MLP neurons of a small language model. Each row is named by its layer, matrix (gate and up: input weights; down: output weights) and neuron, and shows model dimensions 186-313. Each number is 128 + 32 x the weight over its row's rms, rounded and kept within 0 to 255. A neuron's up and down rows have the sign that makes its largest values positive.
A block is one neuron, or neurons of one layer that tend to fire together. After each block is what it responds to, as a language model described it from the Wikipedia text at the highest values.

L4.gate132 [157  82  97 157 144 168 104 182 186 165 202 126  52 129 124 105 148 121 101  68 134 134 112  93 139  85 114 119 120 132 144 144 123 208 133 131 128 133 230 132 134 107 192 174  91 162 142  73 145 111 113 151 138 144  79 136 148 100 138 142 128 149  80 136 151 164 164 114 145 139  89  62 133 117  97 120 127 118 158 107 117 141 116  91 115 119 112 154 146 116 124 140 122 120 115 137 126 115 108 133 131 168 132 104 146 111 102 148 157 135 109 129 154 127 101 119  84  99 109 112  93 199  75 195  89 139  16 103]
L4.up132 [109  93 177  74 152 198 109 163 169 124 160 158 142  93 120  78 161 137  97 166 126 126 170 144 110 109  75 100 106 129 142 107 133 163 150 128 113  98 117  89 105 178 170 165 132 112  88 111  93 133 118 114  99 101  55 134 115 157 127  94 167 128 138 116  88 139  69 135 126 155  71 108 117 119 109 109 141 117 111 199 105 152 142 182 167 195  79 121 142 139 164 126 129 134 137 157 135 167 118 146 153 148 114 185 131  53 160 114 166 169  81 133 102 156 114 118 144 112 156  89  95 131 108 110 189 115  65  83]
L4.down132 [ 66 112 152 130  45 117 146 147 124 120 159 126 130 131 132 128 148 108 146  78 137 115 114 171 138  95 145 151 117  90 152 127 134 120 112 124  91 135 121 152 137 142 145 205 172 167 123 100 160 161  87 164 118 124  49  47 102 145 152  40 138 107  98  65 111  89 129 145 138 142 133 120 142  98  88 131  74 129 111 130 114 119 154 103 175 127  58 120 174 137 158 123 169 137  97 129 128 147 133 129 153 146 150 135 190 112  51 122 114 152  98 101 211 105 109 166 142 110 155 175 145 146 123 115 111 114 138 169]
L4.gate405 [115 167 174 143 118 175 148 149 116 157 122 140 106 120 139 117  79 118 169 142 105 139 150 149  36 130  63  93 159 151 150  88 139  82 137 118  59 120 164  80  96  96 201 109 147 140 140 141 149 107 127 113 103  87  92 125 175 129 138 165 135 136 110 172 103 142  94 103 152 165 177  97 107 122  69  78 115 162  97 125  50 201 102 117  92  97 110  98 163 169 138  75  85 112 117 150 127 121 161 100 195  63 119 131 170  73 174 102 171 140 103 170 170 103 128  78 113 155 138  91 128 103 138 169  77 166 154 147]
L4.up405 [156 140 154 163 142 171 168  94 122  88 126 111 122 126 106 137 136 144 109 122 147 102  78 131 177  87 146 147 165 188 147  96 140 117  86  94 146 108 123  82 148 136 107 132 147  54 125 100 117 141  74  77 112 126  83 142 122 157 107 117 140  68 132 137 142 107 126 160 127 138  98 154 143  96 159 114 109 156 130 144 144 133 134  87 184 140 151 143  85  92  98 195 107 134 176 136  54 146 149  59  99  53 141 110 117 149 191  88 104 116 156 127  89 165 129 114 122 130 136 112 171 113 127  99 134 138 131 110]
L4.down405 [158  99 125 140  92 111 144 116 121 113 161 115 105  91 112 157 115  83 148 104 123 132 113 111 101  63 132  74 138 209 153 113  78 156 132  95 155 145 158 141 145 106  97  75 146 128  43 101 155  74 127  34 148 115 158 120 122 122 150 103 146 118 149 135 101 115 172 113 182 120 139 140 123 162 125 141 142 154 163 150 167 173  92 141 186 138 134 108 109 132  45 129 131 115 111 142 165 119 178  99  72 142 152 104 141 139 129 126 133  98 125 141 170  50 149  86 140 119 139 146 146 206 112  79 177 130 138 159]
L4.gate652 [121 143 185 157 115  85 165 130 154 127 128 147 158 103 143 131 145 131 158 149 183 161  63  77 149  98  97 121 116  74 170 139  59 145 115  99  88 129 139  95 114  87 194 113  54 111 166 113 172  88  70  59 123  91  83 122 160 139 140 106 162  79 230 139 127 129 115 121 132 143 163  69 145 155  64 104 164  94 108 106 152 171 136 144  71 152 177 156 159 101 127 106 165 135 110 133 121 173 104  95 109 173 117 113 195 101 116 173  95 194 114 110 148 146 174  65 135  99 113 145 189 129 135 107 140 169 132 128]
L4.up652 [140 127  66 148 104  99 101 116  87 122 183 132 127 200 111 133 133 135 132 169 124 117 145 107 170 107 129  91  72 106 124 105 141  78 137 156 174 112 131 130 154  90 162  90  97 122 172  81 149  96 103 168 128 141 179  79 145 127 146  91 183 120 150 113 117 144 107 142 157 173 167 115 176  39  72 111 110 138 126 127 109 140 185 141 122 144 129 151  78 146  82 144 104 140 127  91 106 131 148 154 142 107 121 104 158 104 178  93 142  67 147 125 148 208 152 144 129 105 182 136 174 134 195 161 176 132  89 101]
L4.down652 [117 171  64  82 188  97 102  83  71 129 108 133 105 178 184 100 149 136 136 102 131  89 160 112 111  76 152 143 110 111 123 110 148  92 105 156 175 107 165  81 143 109 176 107  75 129 102 106 115 100 189 119 136 127 146 107 124  61  95 134 119 100 110 103 157 103  96 126 179  98 177 139 126 114 129 120 105 109 110 138 124 139 160 123 147 142 113 184 124 129  88 143 143 127 154 141 209 122 122 102 104 131 146 137 138  59 128 150 162 159 113  87 157 100 115 167 141 129 108 110 169  68 138  84 123 176 153 113]
L4.gate1379 [138 122 175 145 154 133  90 152 108 108 145  67 151 117 110  95 192 100 122 135 132 158 113  77  89 158  99 109 121 107  97 125 142 129 134  97 120 122  96 104 141 118 155 125 141 145 207  80 221 104 141 117 210  52 129 115 115 118 153 147 142 107 107 151 134 182  93  95 137 180 103  82 120 147 101  92 156 128  94 129 175 132 209 128 129 137 147 185  84 186 103  88 118 138 119 130 124 169  96  68  81 136  73 148 169 167 122 118 136  82 107 101  91 131  87  93 118 107 140 143 152 123 156 134 144 126 122 134]
L4.up1379 [148 132  95 108 180  73 152 126 151 105  96 141  88 134 128 173 107  96 145 168  85 146 121 122  95 125 119 118 137 105 152 104 139 138  79 179 126 156 128 101 155 127 102 130  94 160  67 147 167 114  81 109 129 213 135  91 177 118  82 142 171 125  76 182 119 157 107 136 107 147 130 107 152 102 134  73 136 141 135 141 102 107 116  88 116 141 100 106  98 129 164  76 146 172 112 161  88 121  85 137 149 144  94 142  98 170  37 128 165 113 100 145  80 125  75  53 166  71 143 133 123 143 110 161 170  64 163 104]
L4.down1379 [140 178 103 131 143 183 124 132 131 103 146 134  71 170 155  95 101 125 150 175  81 107 108  74 127 114  95 141 118 155 135 112 155 180 140 151 107 142 101 141 150 123 121 144 131 122 169 119 137 146 110 134 146 116 178 137 159 125 130 109 130 176  62 102 139 138 124 151 105  96 116 140 117 126  78  88 133 179 102 160 135 120 137 151 106 142 147 131 160 128 117 189 151 124 109  82  79 149  54 135 142 140 174 100 146  85  59 102 179 126 166 105 200 103 141 115 122 162 123 120  90 121 148 109 142 101  77 121]
Unit after numbers

L3.gate248 [ 54 140 108 106 152 146  92 108  89 148 138  95 174 172 125 141 156 121 105  73 153 102 127  95 200  86 145 126 138 177 168 101 106 158 121 152 131 151 118 107 130  94 132  91 118 142 157 118 108 112 172 125 104 161 183 180 114 168 130 130 120 135 157 171  95 136 127  84 132 150 143  93 132  85 138 121 154 101  31 117 111 136 128 175 147 169 127 113  82 137 109 100 157 118  98 108  85  96 140 127 191 124 132 156 134  71 112 191  61 134 118 122 142 104 121 195 109 123  98 121 115 123 132 128 156  86 113 154]
L3.up248 [ 82 165  67 123 125  83 159 106 113 171 120 142 108 108 111 101 128 175 149  44 123 115 177 140 200  98 113 113 116  65 164  78  91 191  71 181 151 211 100 103 104  86  76 110 109 144 122 145 128 110 119 157  93 191 113 156 138 129 136 117 132  89 135 170 154 127 141 147 136  74 159 114 109 126 112 146 140 156 114 137 132 114 110 166  93 146 101 137 104 175 144  74 115 144 133  82 112  97 110  77 122 164 116 137 120 112 115 193 140  75 121  69 148 114 115 101 103 150 112 147 114  96  77 155 189 102  88 161]
L3.down248 [ 90 157 101 201 119 102 158 179 163 126 133 152 107 136 143  84 175 149 113 120 181 128 155  81  80  90 102 147  83 163  91 130 130 129 140 159 111 148 132 152 169 151 135 162 118 134 109 104 109 112 146 125  76 125 145 134 145 142  98 113  72 124 175 140 179 105 130 125 135 170 143 119 174  85 124  90 139 147 175  58  71 176 168 144 111 132 128 142  97 134  93 112 203 188 151 110 122 154  77  60 137  81 168  93  87 110  78 173  72 165 112 178 147 158 161 112 130 113 143 131 105 107 130  96 189 124  37 216]
Digit one tokens

L5.gate494 [137 145 142 130  57 135 176  83 130 129 147 135  98 165 172 152 134 127 106 165 150 152 144 107 151 149 132 129 135 158  90 137 131 122 200 126 136  85 122 118 134 168 112 110 112  96 174 124 126 179 164 146  98  77  77  91 160  87 133 155 117 118 159 144 155 144  92 146 136 103  98 132 179 119 159 109  81 125 125 115  76 128 173 192 129 107 140  74 144 127  87 161 185 105 146 159  94 131 136 104  99 104  69 121 160 124 123 208 123  71 141 135 105 111 124 156 134 162 140 120 186 102 146 168 207 120  96 123]
L5.up494 [160  55 138 134 127  91 130 127 108 161 214 116 182 166 106 169 170 166 108 138 212 128 160 163 142 123 227  94 148 120 108 143  55 121 129 145 216  94 162  99 167 145  85 115 145 154 189 160 135 124 233 103 146 144  82 115 173 143 105  89 133 159 113  82 134 101 164 157 163 180  92 168 141 110  90 174 130 160 132 140 125 149 116 126 145 128 210 172 175 109  89  72  92 102 102 130 122 135 137 153  95 167 119 136 117 105 119 179 159 129 157  83 151 180 134 123 107  96 159 103 158 133 134  94 160 156 113 144]
L5.down494 [100 139 170 106  93 136 209 104  80  42 150  57 125 183 126 153  63 115 163 134  97 114 137 119 103 132 166 186 102 134 104 118  92 141 113  99 134 145 190 188  80 111 120 111 183 134  37 162 144 123 106  77 144 154 141 150 128 180 118 171 122  86 180 144 146 106 100 126 104  99 184 152 117 104  94  89 103  92 106 164 166 101 129 130 139 143 176 118 121 135 133 173 128 149  94 130 111  44 116 143  82 103  98  62 186 128  96 129 122  70 129 146  88  99 158  70 147 140  70 102  93 157  81 120 154 169 137  88]
L5.gate807 [188 151 191  58 109 166 166 101  96 150  91 132 114 191 174 125 123 152  92 143 134 173 172  96 113 148 140 166 130 114 117 141 100  97 123 101 138  56 113 119  72 139 159 120 111 160 124  93 139  80 113 113 136  87 116 149 126 125  66 152 120 111 103 106 129 127 124  94 155 193  99  32 164 122 168 136 166 124 188 139 142 168 180 185 121  96 129 172 118 129 190 113 124  43 136 142 137 122  70 117 137 100  86 147 131 138 119 102 164 123 168 126 130  78 149 165 146  93 138  88 103 123 115 132 138 135 119 132]
L5.up807 [116 145 176 109 129 174 102 175 133  81 100 109 104 175 133 201 158 138 119 103 167  58  83 140 139 155 161 156 120 143 141 156 153  83  96 148  80 167 165 149 148 102 130 137 131 102 186 131 107 188 169 129  46 195 103  94 126 128 178 132 137 135  87 112 155 101 114 139 158 145 179  98 138  90 104 103 115 111 115 155 134 137 142 117 217 151 137 115 105 105 180 101  89 130  91 107 145 186 148 100 118 125 125  50 116 111 128 130 150 159 113 110 125 119 145 144 108  85  76 173 118 157 103 157  96  90 173 106]
L5.down807 [135  56 137 130 107  96 114 196 140  93 168 162 166 120 116 119 130 104 180 106 106 160 105 146 124  91 124  96 130 141 101 188 133 153 140 123 155 131 112 110 157 149 101 160 139 176  82 150 153 188  87 206 141 176 128  83 160 110 138  92 143 125 125 135 101 115 157 139 146 121 161 164 131  81 113 139 144 149 126 153 135 202  73 133 187 154  53 117 131 109 128 105 173 138  98  84 114 142 116 102 116 138  56  91 107 115 124  98  77  83 116 120  96  95  86  72 154 152  81 136 126  95 144 109 153 114 136  84]
L5.gate1445 [157 131 156 158  70 116 161 166 129 138 100 139 129  95 186 157 109 137 131 162 182 130 159 146 171 136 157  81 171 125  62 118  74 122 173 167 102 136 166 110 102 124 170 123 149 114 155 137 132  96  89  86 168 128 165 104 181  77 132 119 115 106 105  70 132  83  72 155 179  72 141 213 138 128 152 159 116 105 134 115  96  93 140  69 134  88 133 140 105 135 205 131 105 146 120 125 121 135  91 157 105  94 144 135 188 143 120 121 200 150 165 158 130 113 144 127 128 105  89 120 110 101 110 149 144 152  76 205]
L5.up1445 [170 175 142  85 132 191 255  86  73 176 131 135  69 155 133 118 169  95  39 139 169 132  89 126 146  80 196  84 155 105 132 134 154 106 166 161  99 122 183 154 164 119 149 131  80  88 154 165 186 129 122 118 144 146 120 128 100 122 152 101 129 152  71 101 114  81 134  96 114 115  56 161  73 114 100 126 156 124 158 128 164 143 105 131 140 147 181 120  93 116 162 109  93 104 159 140  92 149  96 156 172 156 101  95 170 127  92 179 175 129  98 118 121  88 132  87  88  76 122 145 131 159  75  99 133 140 134 136]
L5.down1445 [ 95 140 147 120 140 161 161 146 192 173 121 155  96 132 154  92  75 159 126 188 201  82 170 147  99 124 130 117 106  87 173  86 136 116  89 102 173 115 154 131 117 134  78  97 121 131 101 152 139 129 103 101 124 140 149 131 172 120  79 194  83 150 160 124  80 103  62 139 142 175 118  98 149 109 190 170 131 189 138 108 131  87  97  78 159 114 130 129 130  86 147 126 159 124 161  74 147 157 131 133  84 107 111 123 119 140 126 128 142 110 192 178 140 134  81 118 173 116 115 129 101 136 112 209  86 135  36 132]
L5.gate1492 [134 143 125  88  64 154 112 113 163 133 114  81 156 147 154 100 112  82 145 100 162 222 101 121 117 130 142 145 125 101 101 137 109 122 101 109  71  98 160 124 110 109 140 168 143 132 128 142 116 120  89  75  83 218 147 146 137 125  92 121 101 126 129 151 191 130 132 137 226  49 119  78  67 122  81 145 115 124 144 128  97  98 175 173  95  37 154 148 116 100 135 113 128 168 157 114 139  78  86 148 111 139 136 177 141 118 137 156 109 151 109 133 139 154  96  80 199  69 163 152 152 200 105 145 102 179 108  89]
L5.up1492 [137 106 109 104 102 160 113  87 113 110  81  76  83 129 121 136  92 131 185  86 111 101  71 121 189 101  79 138  80 109 120 110  93 132 136 151 133 105 168  83  98 105 173 119  91 137 132  95 154 126 189 170 120 142  92 159 143 128  71 156 133 164 134 122 156 136 111  95 172 178 138 129 148  82  99 144 141 167 101 158 122  86 147  84 198 140 113 160 106  92 128 133 120 111 166 171 124 126 102 116 145 132 148 170 133 131  64 149 155 134  94 130 140 141 136 120 112 143 119  62  86 170 188 159  78 129  83 117]
L5.down1492 [147 161 138 158 176  93 118  96 118 177 170 147 162 131 135 140 127 151 118 115  81 119 135 140 150 117  85 133 148 104 157 135 127  92 150  89 127 114 125  97 148  87 127  76 131 102 100 121 132 115 116 127 122 132 108 138 136 163 119 134 101 150 166  98 149 165 125  72 159  89 203  83 100 128 128 102 210 218 135  79 135 145 140 106 134 124 169 151  54 129 146 131 100 177 153 119 169 162  19 153  86 124  70  84 158 114 151 136 203 161 135 116 127 130 171 175 159 132 121 141 116 151 127 136 120 142 103 147]
Units after numbers

L5.gate138 [156 149 144 154 122 161 129 122 139  95  84 138  80  54 156 126  77 107 128 180 144 132 149 144 156 140 113 104 130 148 110 152 128 149 101 122  85 133  78  50  94 145  91 166 143 151 157 177 144 107 163  90  99 133 109 142  83 135 163 136 141 125  79  52 101  81 118 139  96 106  70  76  62 131  78 123 118 119  93 115 107  57  84 139 134 154 184  72 110 140 151  91 103 196 138 149 109  90 127 170  66 115 137 130 140 104 156 139 192 122 182 119 142 137 117  84 162 155 201 187 144 106  99 166  85  39 124 120]
L5.up138 [120 121 118 122 131 183 131 145 170  95 110 124 103  61 106 117  82 119 166 124 154 115  45 172 108 105  95  58  81  82 155 177 173 112 113  98 106 107 120 147  88 101 157 165 166 175 138 157 160 126 184 102 114 115 102  70 121 145  84 169 100 112  99 160  50 139 110 138 132 178  68  71  80 106 129 106 167 108 134  91 123 105 144 133 149 191 124 173 147 152 128 162 228  73 125 110 107 168  69 114 109 123  93 128 133 103 122 108 151 103 130  97 118 203  37 118 185 100 112 105  93 121  98  94 151 109 178 108]
L5.down138 [ 98  69 115 207  96 223 189  99 149 112 101 147 128  93 134 146 147 116 136 178 176  88 116 155 123  98 108 150 104 142 172 135 129 127 101 111  86 151 178 128 110 157 212 169 156 163 123 156 183 128  93  91  87  96 137 115 140 121  95 130 148 118 130 184 164 166 132 159 173 163 135 146 105 102 111 119 133 155 142 175  93 115 126 142  97 109 104  87  93 143 183 132 108 107 139 139  61 142  77 140 133  99 148 100 112 161  98 101 155  91 123 117 209  90 149 161  92 117 133  83 148 146  84 150  83 145 161 112]
L5.gate218 [189 114 110 155 104 136  75 188 154 162 121  68  84 195 116 100 183 152 123 147 128 112 105 190 140 141 161  62 204 131 100 154  70  64 104 134 158 104 161 130  94 126 149 126 108  99  98 216 125 140 155 136  90 115 167 112 181 111 133 147 131 135 103 190 139 112 170 180 162 192 152 113 162  68  90  53  61 139 107 136 104 149 150 136 175 143 137 150 121 121 136  84 126 125 147 106 115 170  66 126  84 169  95 122  59 114 138 169 190 128  75 108 107 139 120 126 118  85  79 155 159 111 104 121 132 162 106 134]
L5.up218 [155 109 165 151  90 127 132 171 104  64 201 156  99  51 162 108 185 121 114 138 190 130 115 114 140 164  86  97  30 149 123 142  50  62  87 171 107 113 162 106 140 103  91 159 124 183 168 118 128 107 108 106 117  81  99 108 118  94 121  85 134 149 133 110 116 105 140 182 142 133 106 127 114 131 100 145 130 152 153 169 155 137 129 118 179 108 202  95  92  93 124 118 133  94 166 149 110 148  96 172 114  85  96 110 131 151 183 111 148 159  97 173 152 137 129 148 123 115 144 126 158 167 159 135 126 148 157 132]
L5.down218 [124 198 120 163 119 119 140  88  76 123  86 107 131 107 192 114  83  75 188 139 122 146 119 175 134 101 135 123 139  83 129 139  83 116  98 109 130  94 119  91 174  97  85 117 148 135 115  86 116  94  90  58 100  97 151 157 171  81 141 175  87 162 111 125 144 152 135 131 142  92 150 149 118 130 101 100 204  83 119 155 118 123 148 155 144 129 125 160 133 108 159  98 111 135 186 139  97 171 108  85 147 216 133 159 109 211 165 101 146  82  43 177 133  87  83  76 108 127 102 152 156  95 169 151 145  87 115 104]
L5.gate722 [116 110 153 117 125  81 147 127 144 175 104 117 118 182 133  77 161 143  64 165 151 116 129 121 176 108  41 160 118 124 125 135 150 103 138 134 126 103 106 115 174 148 163 153 142 144 180 113 131 147 161 106 151 120 120 155  73 106  94 147 121 143 129 130 117 100  62 116  95 148  98  93 124  89 117 121 140 155 153 141 125 129 101 137 206 197  76  93 115 198 147 114 114 135 100 151 132 115 122  92 133 149 153  94 193 109 114 162 149 105 158  78 197 124 168 192 105  80 146 126 123 153 145 147 148  66 124  96]
L5.up722 [ 84 135 130 172  98 138  99 147  85  99 131 178 112 142 130  86 150 150 116 134 168 163 106 111 116 109 131 146  92 140  95 141 132 105 173 115 110 169  83 105  45 134 146 156 184 168 146  95 116 161 161 101 120 132 152 135  61 170 138 160  60 145 106  96 155 139 152 160 109 148 112 128 164 138 103 124  99 183 118 113 164  92 144  97 145 127 122  92  87 124 212  79 154 170 141 121  80 175 158 154 130  71 127 170 131 172  99  76 141 118 156 140 112 154 146 159  88 159 124  90 107 128 147 151 148 113 136 112]
L5.down722 [114 110 119 152 124 165 103 114  97 118 137 128  87  75  89 113  88 106 107 119 163 101 110 141 143 154  44 103 145 127 113 115 148 125 133  96 132 180 102 112 117 191 154 150 150 131  79 145 141 152 140 146 115 152 182 111 148 159 127 157 105  80 136 103 135  81 140 144 149  95  98 127  95 133 138 105 108 128  86 126 100 141 156 135 157 160 113 127 136 171 151 122 152  89 138 138 150 162 207 121 134 110 155 130 132 145  67 153 154 165 121 107 207  75  79 168 115 104 125 145  63 125  90 195 153 129 125 102]
L5.gate1166 [152 142  91  96 136 119 165 134 101 216  63 114  77 128 112 173 142 101 167 150  59 155 122 119 115 111 172 146  76 107 142 179  63  81 130 115 148 130 144 101 171 165 143 179 151 155 200 103 119 128  79 136 138 144 115  96 128 154  95  81 123 119 163 129 123 126  51 114 179 114 159  81 118  98 201  60 116  84  97 114 159 124 140  98 151 175 112 130 112  94 127 134 113 124 108 109 123 129 124 109  95  92  98 148 129 130 127 152  79 106 142  97 117 137  73 125 149 113 168  99 133 154 117 113 105 105 214 127]
L5.up1166 [192  93 133 156 100  45 149 137 134 127 121 160 105  92 117 118 195 101 134 152  94 154 122 173 157 123 133  85 144 180 190 125 123  92  51  63 118 115 160 132 155 122 138 166 158 180 135 147 127 152 107  95 145 132 163 128  66 144  60 124 162 100 130  85 115  91 170 100 185 162  99 112 130 116 122  81 153 136 158 159 108 152 152  88 151  79  96 116 192 120  88 152 139  73 113 156 101  85 115 196 156 110 124 143 104  94 115 178  74  99 142  89  68  87 145 196 119  94 116  59 125 124 132  95 163 128 174 127]
L5.down1166 [136 162 116 154  77 147 186  93 141 138 146 154  70  88 163 165 121 112  63 116  99 129 197 138 171 106 124 146 126 158 118 153 152 140 135 109 150 122  89 109 134 130 140 159 127 138  82 135 128 100  87  87 117 167 156 120 112 151 139 115  77 127 134 123 123 157 170 102 111 109 142 141 141  96 126  77  84 129 154 121  72 112 175 187  74 126  90 104 171 168 127  70  97 110 114  53 171 131  74 124 191 103 132 148 108 132 128 105 156  65 178 183  86  69 136 141 157 151 149 132 122 100  82 174 134  68  65  60]
Quantity expression parts

L3.gate245 [155  89 196 100 179 195 125 176 126 134 109 170  90 132 102 131 124  83 104 133 150 206  80 152 138 138 128  57 126 148 157 145 113 119 113 179 107 167 121 111 117 108 179 118 134 135 166 175 140  68  67 176 119 112 138  61 104 117 134 107 116 184  60  79 129 102 118 111 144 100 119 111 151 188 122  62 140 118 175 123  99 133 146 163 142 122 143 144 149 130 209 138 135  85 136 193 157 136 102 120 133 106 110 158 156  86  87 124 137 137 141 128 116 155 120 101  93 151 140 152 132 109 155 123 149 128 123  89]
L3.up245 [116 133 134 186 116 152 102 254 117  92 100 128  97 142 103 130 168 127 114 150 132 120  82  99 140  82 178 110  92 121 125 116 143 151  79 156 125  90 133 120  82  67 158 135 116 100 167 150 117  99 129 131  57 148 144 122 101  94 105 122 118 148 111  61 127 161 198 103 134 118 107 112 139 143 103  88 105 127 118 149 113 100 189 144 132  95  84 132 115 163 192  64 133 114 144 144 115  91 105 129 164  83 131 197 199 128 149 147 132 117 144  84 103 138  99 102 126 201 147 136  92 120 122  74 129 123  54 105]
L3.down245 [ 78 152 191 104 126 114 123 126 129 103 111 126  27 183  90 169 119 120 214 214 163 151 113  85 121  99 178 130  87  67 138  80 111 121  95 114 125 146  97 140 103 106 163 171 157  90 151  88 189 122 111 147 174 155  91 102 117 141  83  86  77 152 102 137  88 137  76 120 134 124 143 156 125 104  55  89 121 145 143 118 124 139 197 182 195 162  80 146 118 172 132 181 111  81 123 179 100 138  94  67 102 105  96 113 178 120  75 134 110 104 130  54 198 166  96 104 168 112 101 169 137  91 126  71 112 119 118 136]
Units after numbers

L4.gate577 [169 113  77  99 104 168  67 115 165 181  82 108 135 164 157 112 170 128 102 126 153 139 149  89 154  70 142 107 104 143 128 144 161 125 127 105 123 100 106 184 202 135  96 150  54 116 144 144 148 124 145 107 154 118 151  66 152 143 135 129 142 121 150 166 133 133  95 146 105 102 138 107 116 151  99  36 127 137 111  66 118 124 148  79 133 165 104 155 130 142 114 189 131 145  93 210 160  79 148 113 114  63 169 119  88 149 171 164  85 162  94 155  97 122 198  65 162 201 123 101 165 117 117 123  88 153 117 115]
L4.up577 [135 178  86  90 173 129  84 115 130 153 164 172 144 113 112 159 147  90 155 148 123 144 152  99 121 149 129 153 143 183  99 119 144  97  99 164 108  57  73 161 100 108  75 161 120 171 176 103 153 192 172 117 125 127 104 150 131 216 122 123 182 183  94 111  90 134 129 150 126 125 121 104 107 112 125 128 174 135 124 104 177 106 111 108 127 154  64 138 120 105 130 128 100 208 144 137 143 108 113 115 190 114 175 122 110 138  61  92 123 163  84 114 109  67 157 129 105 154 167  90 138  87  63  98  78 119 108 122]
L4.down577 [121 147 138 122 175 180  97  84 154 140 123 160 140 154 157  48 142 137  84 190  86 121 154 133 133  89 138 110 128 141 130 121 155 183 105 118  95 152 130 142 176 128 135  92 141 136 161 157  91 109 142 132  86  91 135 174 153 179 154 102 118 163 155 129 171 103 182 181 166 136 121 169 144 104 118 144 104 153 214 118 106 125 133 147 147 195 113  67 155  82 132 156 111 101  93 198 123 143  98 160 121  90 113  88  97  77 102 135 127 105 156 170  91 154 165 100 162 158 139 120 107 166 156  88  80 145 128 166]
L4.gate581 [182  83  86 150  87 165 184 138 157  90 102 154 118 128 103 134 166 138 151  59 120 163 111 132  97  75  72 142 138  57 153 132 134 107 100 100 123 151 104 100 143 113 130 155  88 180 131 141  93 113  91 129 191 145  90 114 132 150 109 160 132 110 109 114 107 151 141 144 152 150 114  94 145 149 102 121 117 117 151 104 134 168 174  61 141  73 116 123 119 136 101 168 171 118 164 116 149 109 100  76 128 106  92 128 150 103  95  91 106 119 142 147 140  58 118 161 157 109  99  95 156 129 186 124 123 136  41 133]
L4.up581 [ 98 225 119 127 138  82 130 137 145 133 132 148 173 127 117 126 146 126 116 158 117 132 120 112 144 142 139 142 161 140  75 102 141 121  86 131 123  96 121 157 104 101  69 150 122 196  92 107 135 105 128 140 132 104 100  68 131 135 105 140 114  91  73 156 100 110 104 118 166 123 116 123 126  79  94  94 126 144 143  88 141  97  90 135 141 141 148 110  95 140 130 146 169  97  91 145  95  78 151 111 129 131 139 122  80 122 162 105 129 103 113  89  76 164 175 129  90 134 166 144 107 123 123  96 121   1 142 152]
L4.down581 [126 130  66 100 117 156 105 103 133 163 194  96  85 119 122 155 122 124 108 146 135 164 160  84 157 129 165 114 163  76  85 103  61 194 137  82 101 163 100 118 137 174 138 162 109 147 155 109 128 108  90 133 183 158 199 121  87 129 130 145 116 130 124 130 118 165  51 165 142  77  81 103  98 110 174 157 145 112 162 160  90 175 162 125  62  90 144  75  82 120 107 132 137 136  99 128 156  78  96  57 146 133 111 107 109 147 112 120 132 139  89  63 155 157 139  65 138 135 139 118 146 133 142  99 156  97 135 167]
L4.gate1257 [ 89 202 155 151 142  91 116 159 105 175  88 117 145 116  97 120  95  79 158  94 205 141 142 111 103 129 165 138 130 127 101  60 156  83 116  94 134 139  99 142 119 120 102 141 146 169  60 169 138 126  95 138 102 132  83 187 123 119  82  77 153  61 166 132 138 128 103 133 102 145 117  92 218 143 200 158 155  96 101 189 122  88  95 186 141 162 104 124  84 126  99 110 114 100 129  50 131 133 152 111 113 106 119 123 113 113 142 155  84  78  79 144 135 140  96 173 135 119 136 167 120  63 111 135  93  76 131 119]
L4.up1257 [ 97 146 135 137 150 141 132 151 159 165 161  85 115 127 145 133 129  61 105 174  92 121 100 153 124  94 130 178 173 123  94 150 150 172 127 110 128 123 121 155 142 103 108 160  98 165 139 117 172  74 132 111 148  91 141 179 143  89 145 101 185 146  81 168  81  96 119 105 129 175  48 122 154 161 154 107  75 153 131 128 119 126 103 197 116 189  98  89 114  79  96 162 118 124 173 118 161  99 147 133 140 117 134 213 140  84 144 158  97 155 187 132 129 184 155 170  59 135 179 159 141 113  61 158 132 131 109 144]
L4.down1257 [126 159  76 135 166 141 164 111 155 143 139 153 145 118 116 122 128 155  63 158 108 126  43  99  96 115 142 167 186 148  89 132 187 159  95 148  53  88 134 155  97 129 142 121 158 154 109 137  95 182 135 140 110 150 141 133 155  97 145 132 169 142  94 182  88 101 111 124 115 155 112  76  67 119 107 132 137 135 138 128 168 104 129  77 152 176 122  73 132 142 148 107 102 162 173 108 132 170 103  87  69 136 127 134 204  76 166 133 157 109 131 104 120 142 160 117 120 174 179  93 130 165 145 167 115  84 101 165]
L4.gate1274 [121 125 115 140 148  90  90 132 159 121 181 134 118  66 135 155 155 154 143 101 141 110 140 119 111 136 123 147 171 152 189  71 146 189  60 108 197  86 135 149 128 111 110 128 144 140 180 140 155 141 118 136 124 120 156  93 126  99 188  60 150  93 125 189 127 129 111  82  67  62 118 129 120 133 151  81 136 128  82 103  74 154  68 191 157 164  90 124 115 111 140 134 160 175 139 123 121 150  61 180 124 169 120 122 135 174 168  77 123 179 125 131 106 141 142 153 159 141 143  73 133  98 168 110 115 173  85 135]
L4.up1274 [176 140  97 140 111 126 157 175 118 152  97 164 157 158 112 127 148  74 123 140 157 106 119 154  92 140  98 158 165 113 134  67 153  90  37 112 113 135 116 143 165 141 133 100 119  88 107 131 160 118 102 155 127 134 150  75 105 143 126 132  98  89 121  78 193 144 115 159 146 118 137  76  98 143 150 147  68 138 185 110  69 132 152  81 175 132 140 105 133 125 135 167 141 177 121 140 103 140 112 122  94 130 110 156 119 136  96 108 170 113 123 140 149 153 107 185 193 122 149 165 119  96  73 107 131 143  75 120]
L4.down1274 [121  82 166 137  85 133 151 177 162 106 121 162 164 123 156 144 117 101  78 111 113 101 120 117 135 120 138 169 132 122 131 115 132 124 157 143 133  75  80 124  71 139 111 176 111  74 170 169 132 100 121 176 117 167 128 134  95  63 116 124  92 130 103 168 101 158 164  68 132 122 141  37 107 103  68 132 107 193 126 164 118 104 131 143 179 121 119 101 130 127 120 123 126 128 125 136 110 115 200 127 151 181 176 135 143 147  66 107 107 157 161  81  42 122 105 131 124 118 130 123 128 129 153  71  81  99 130 191]
Leading digit of numbers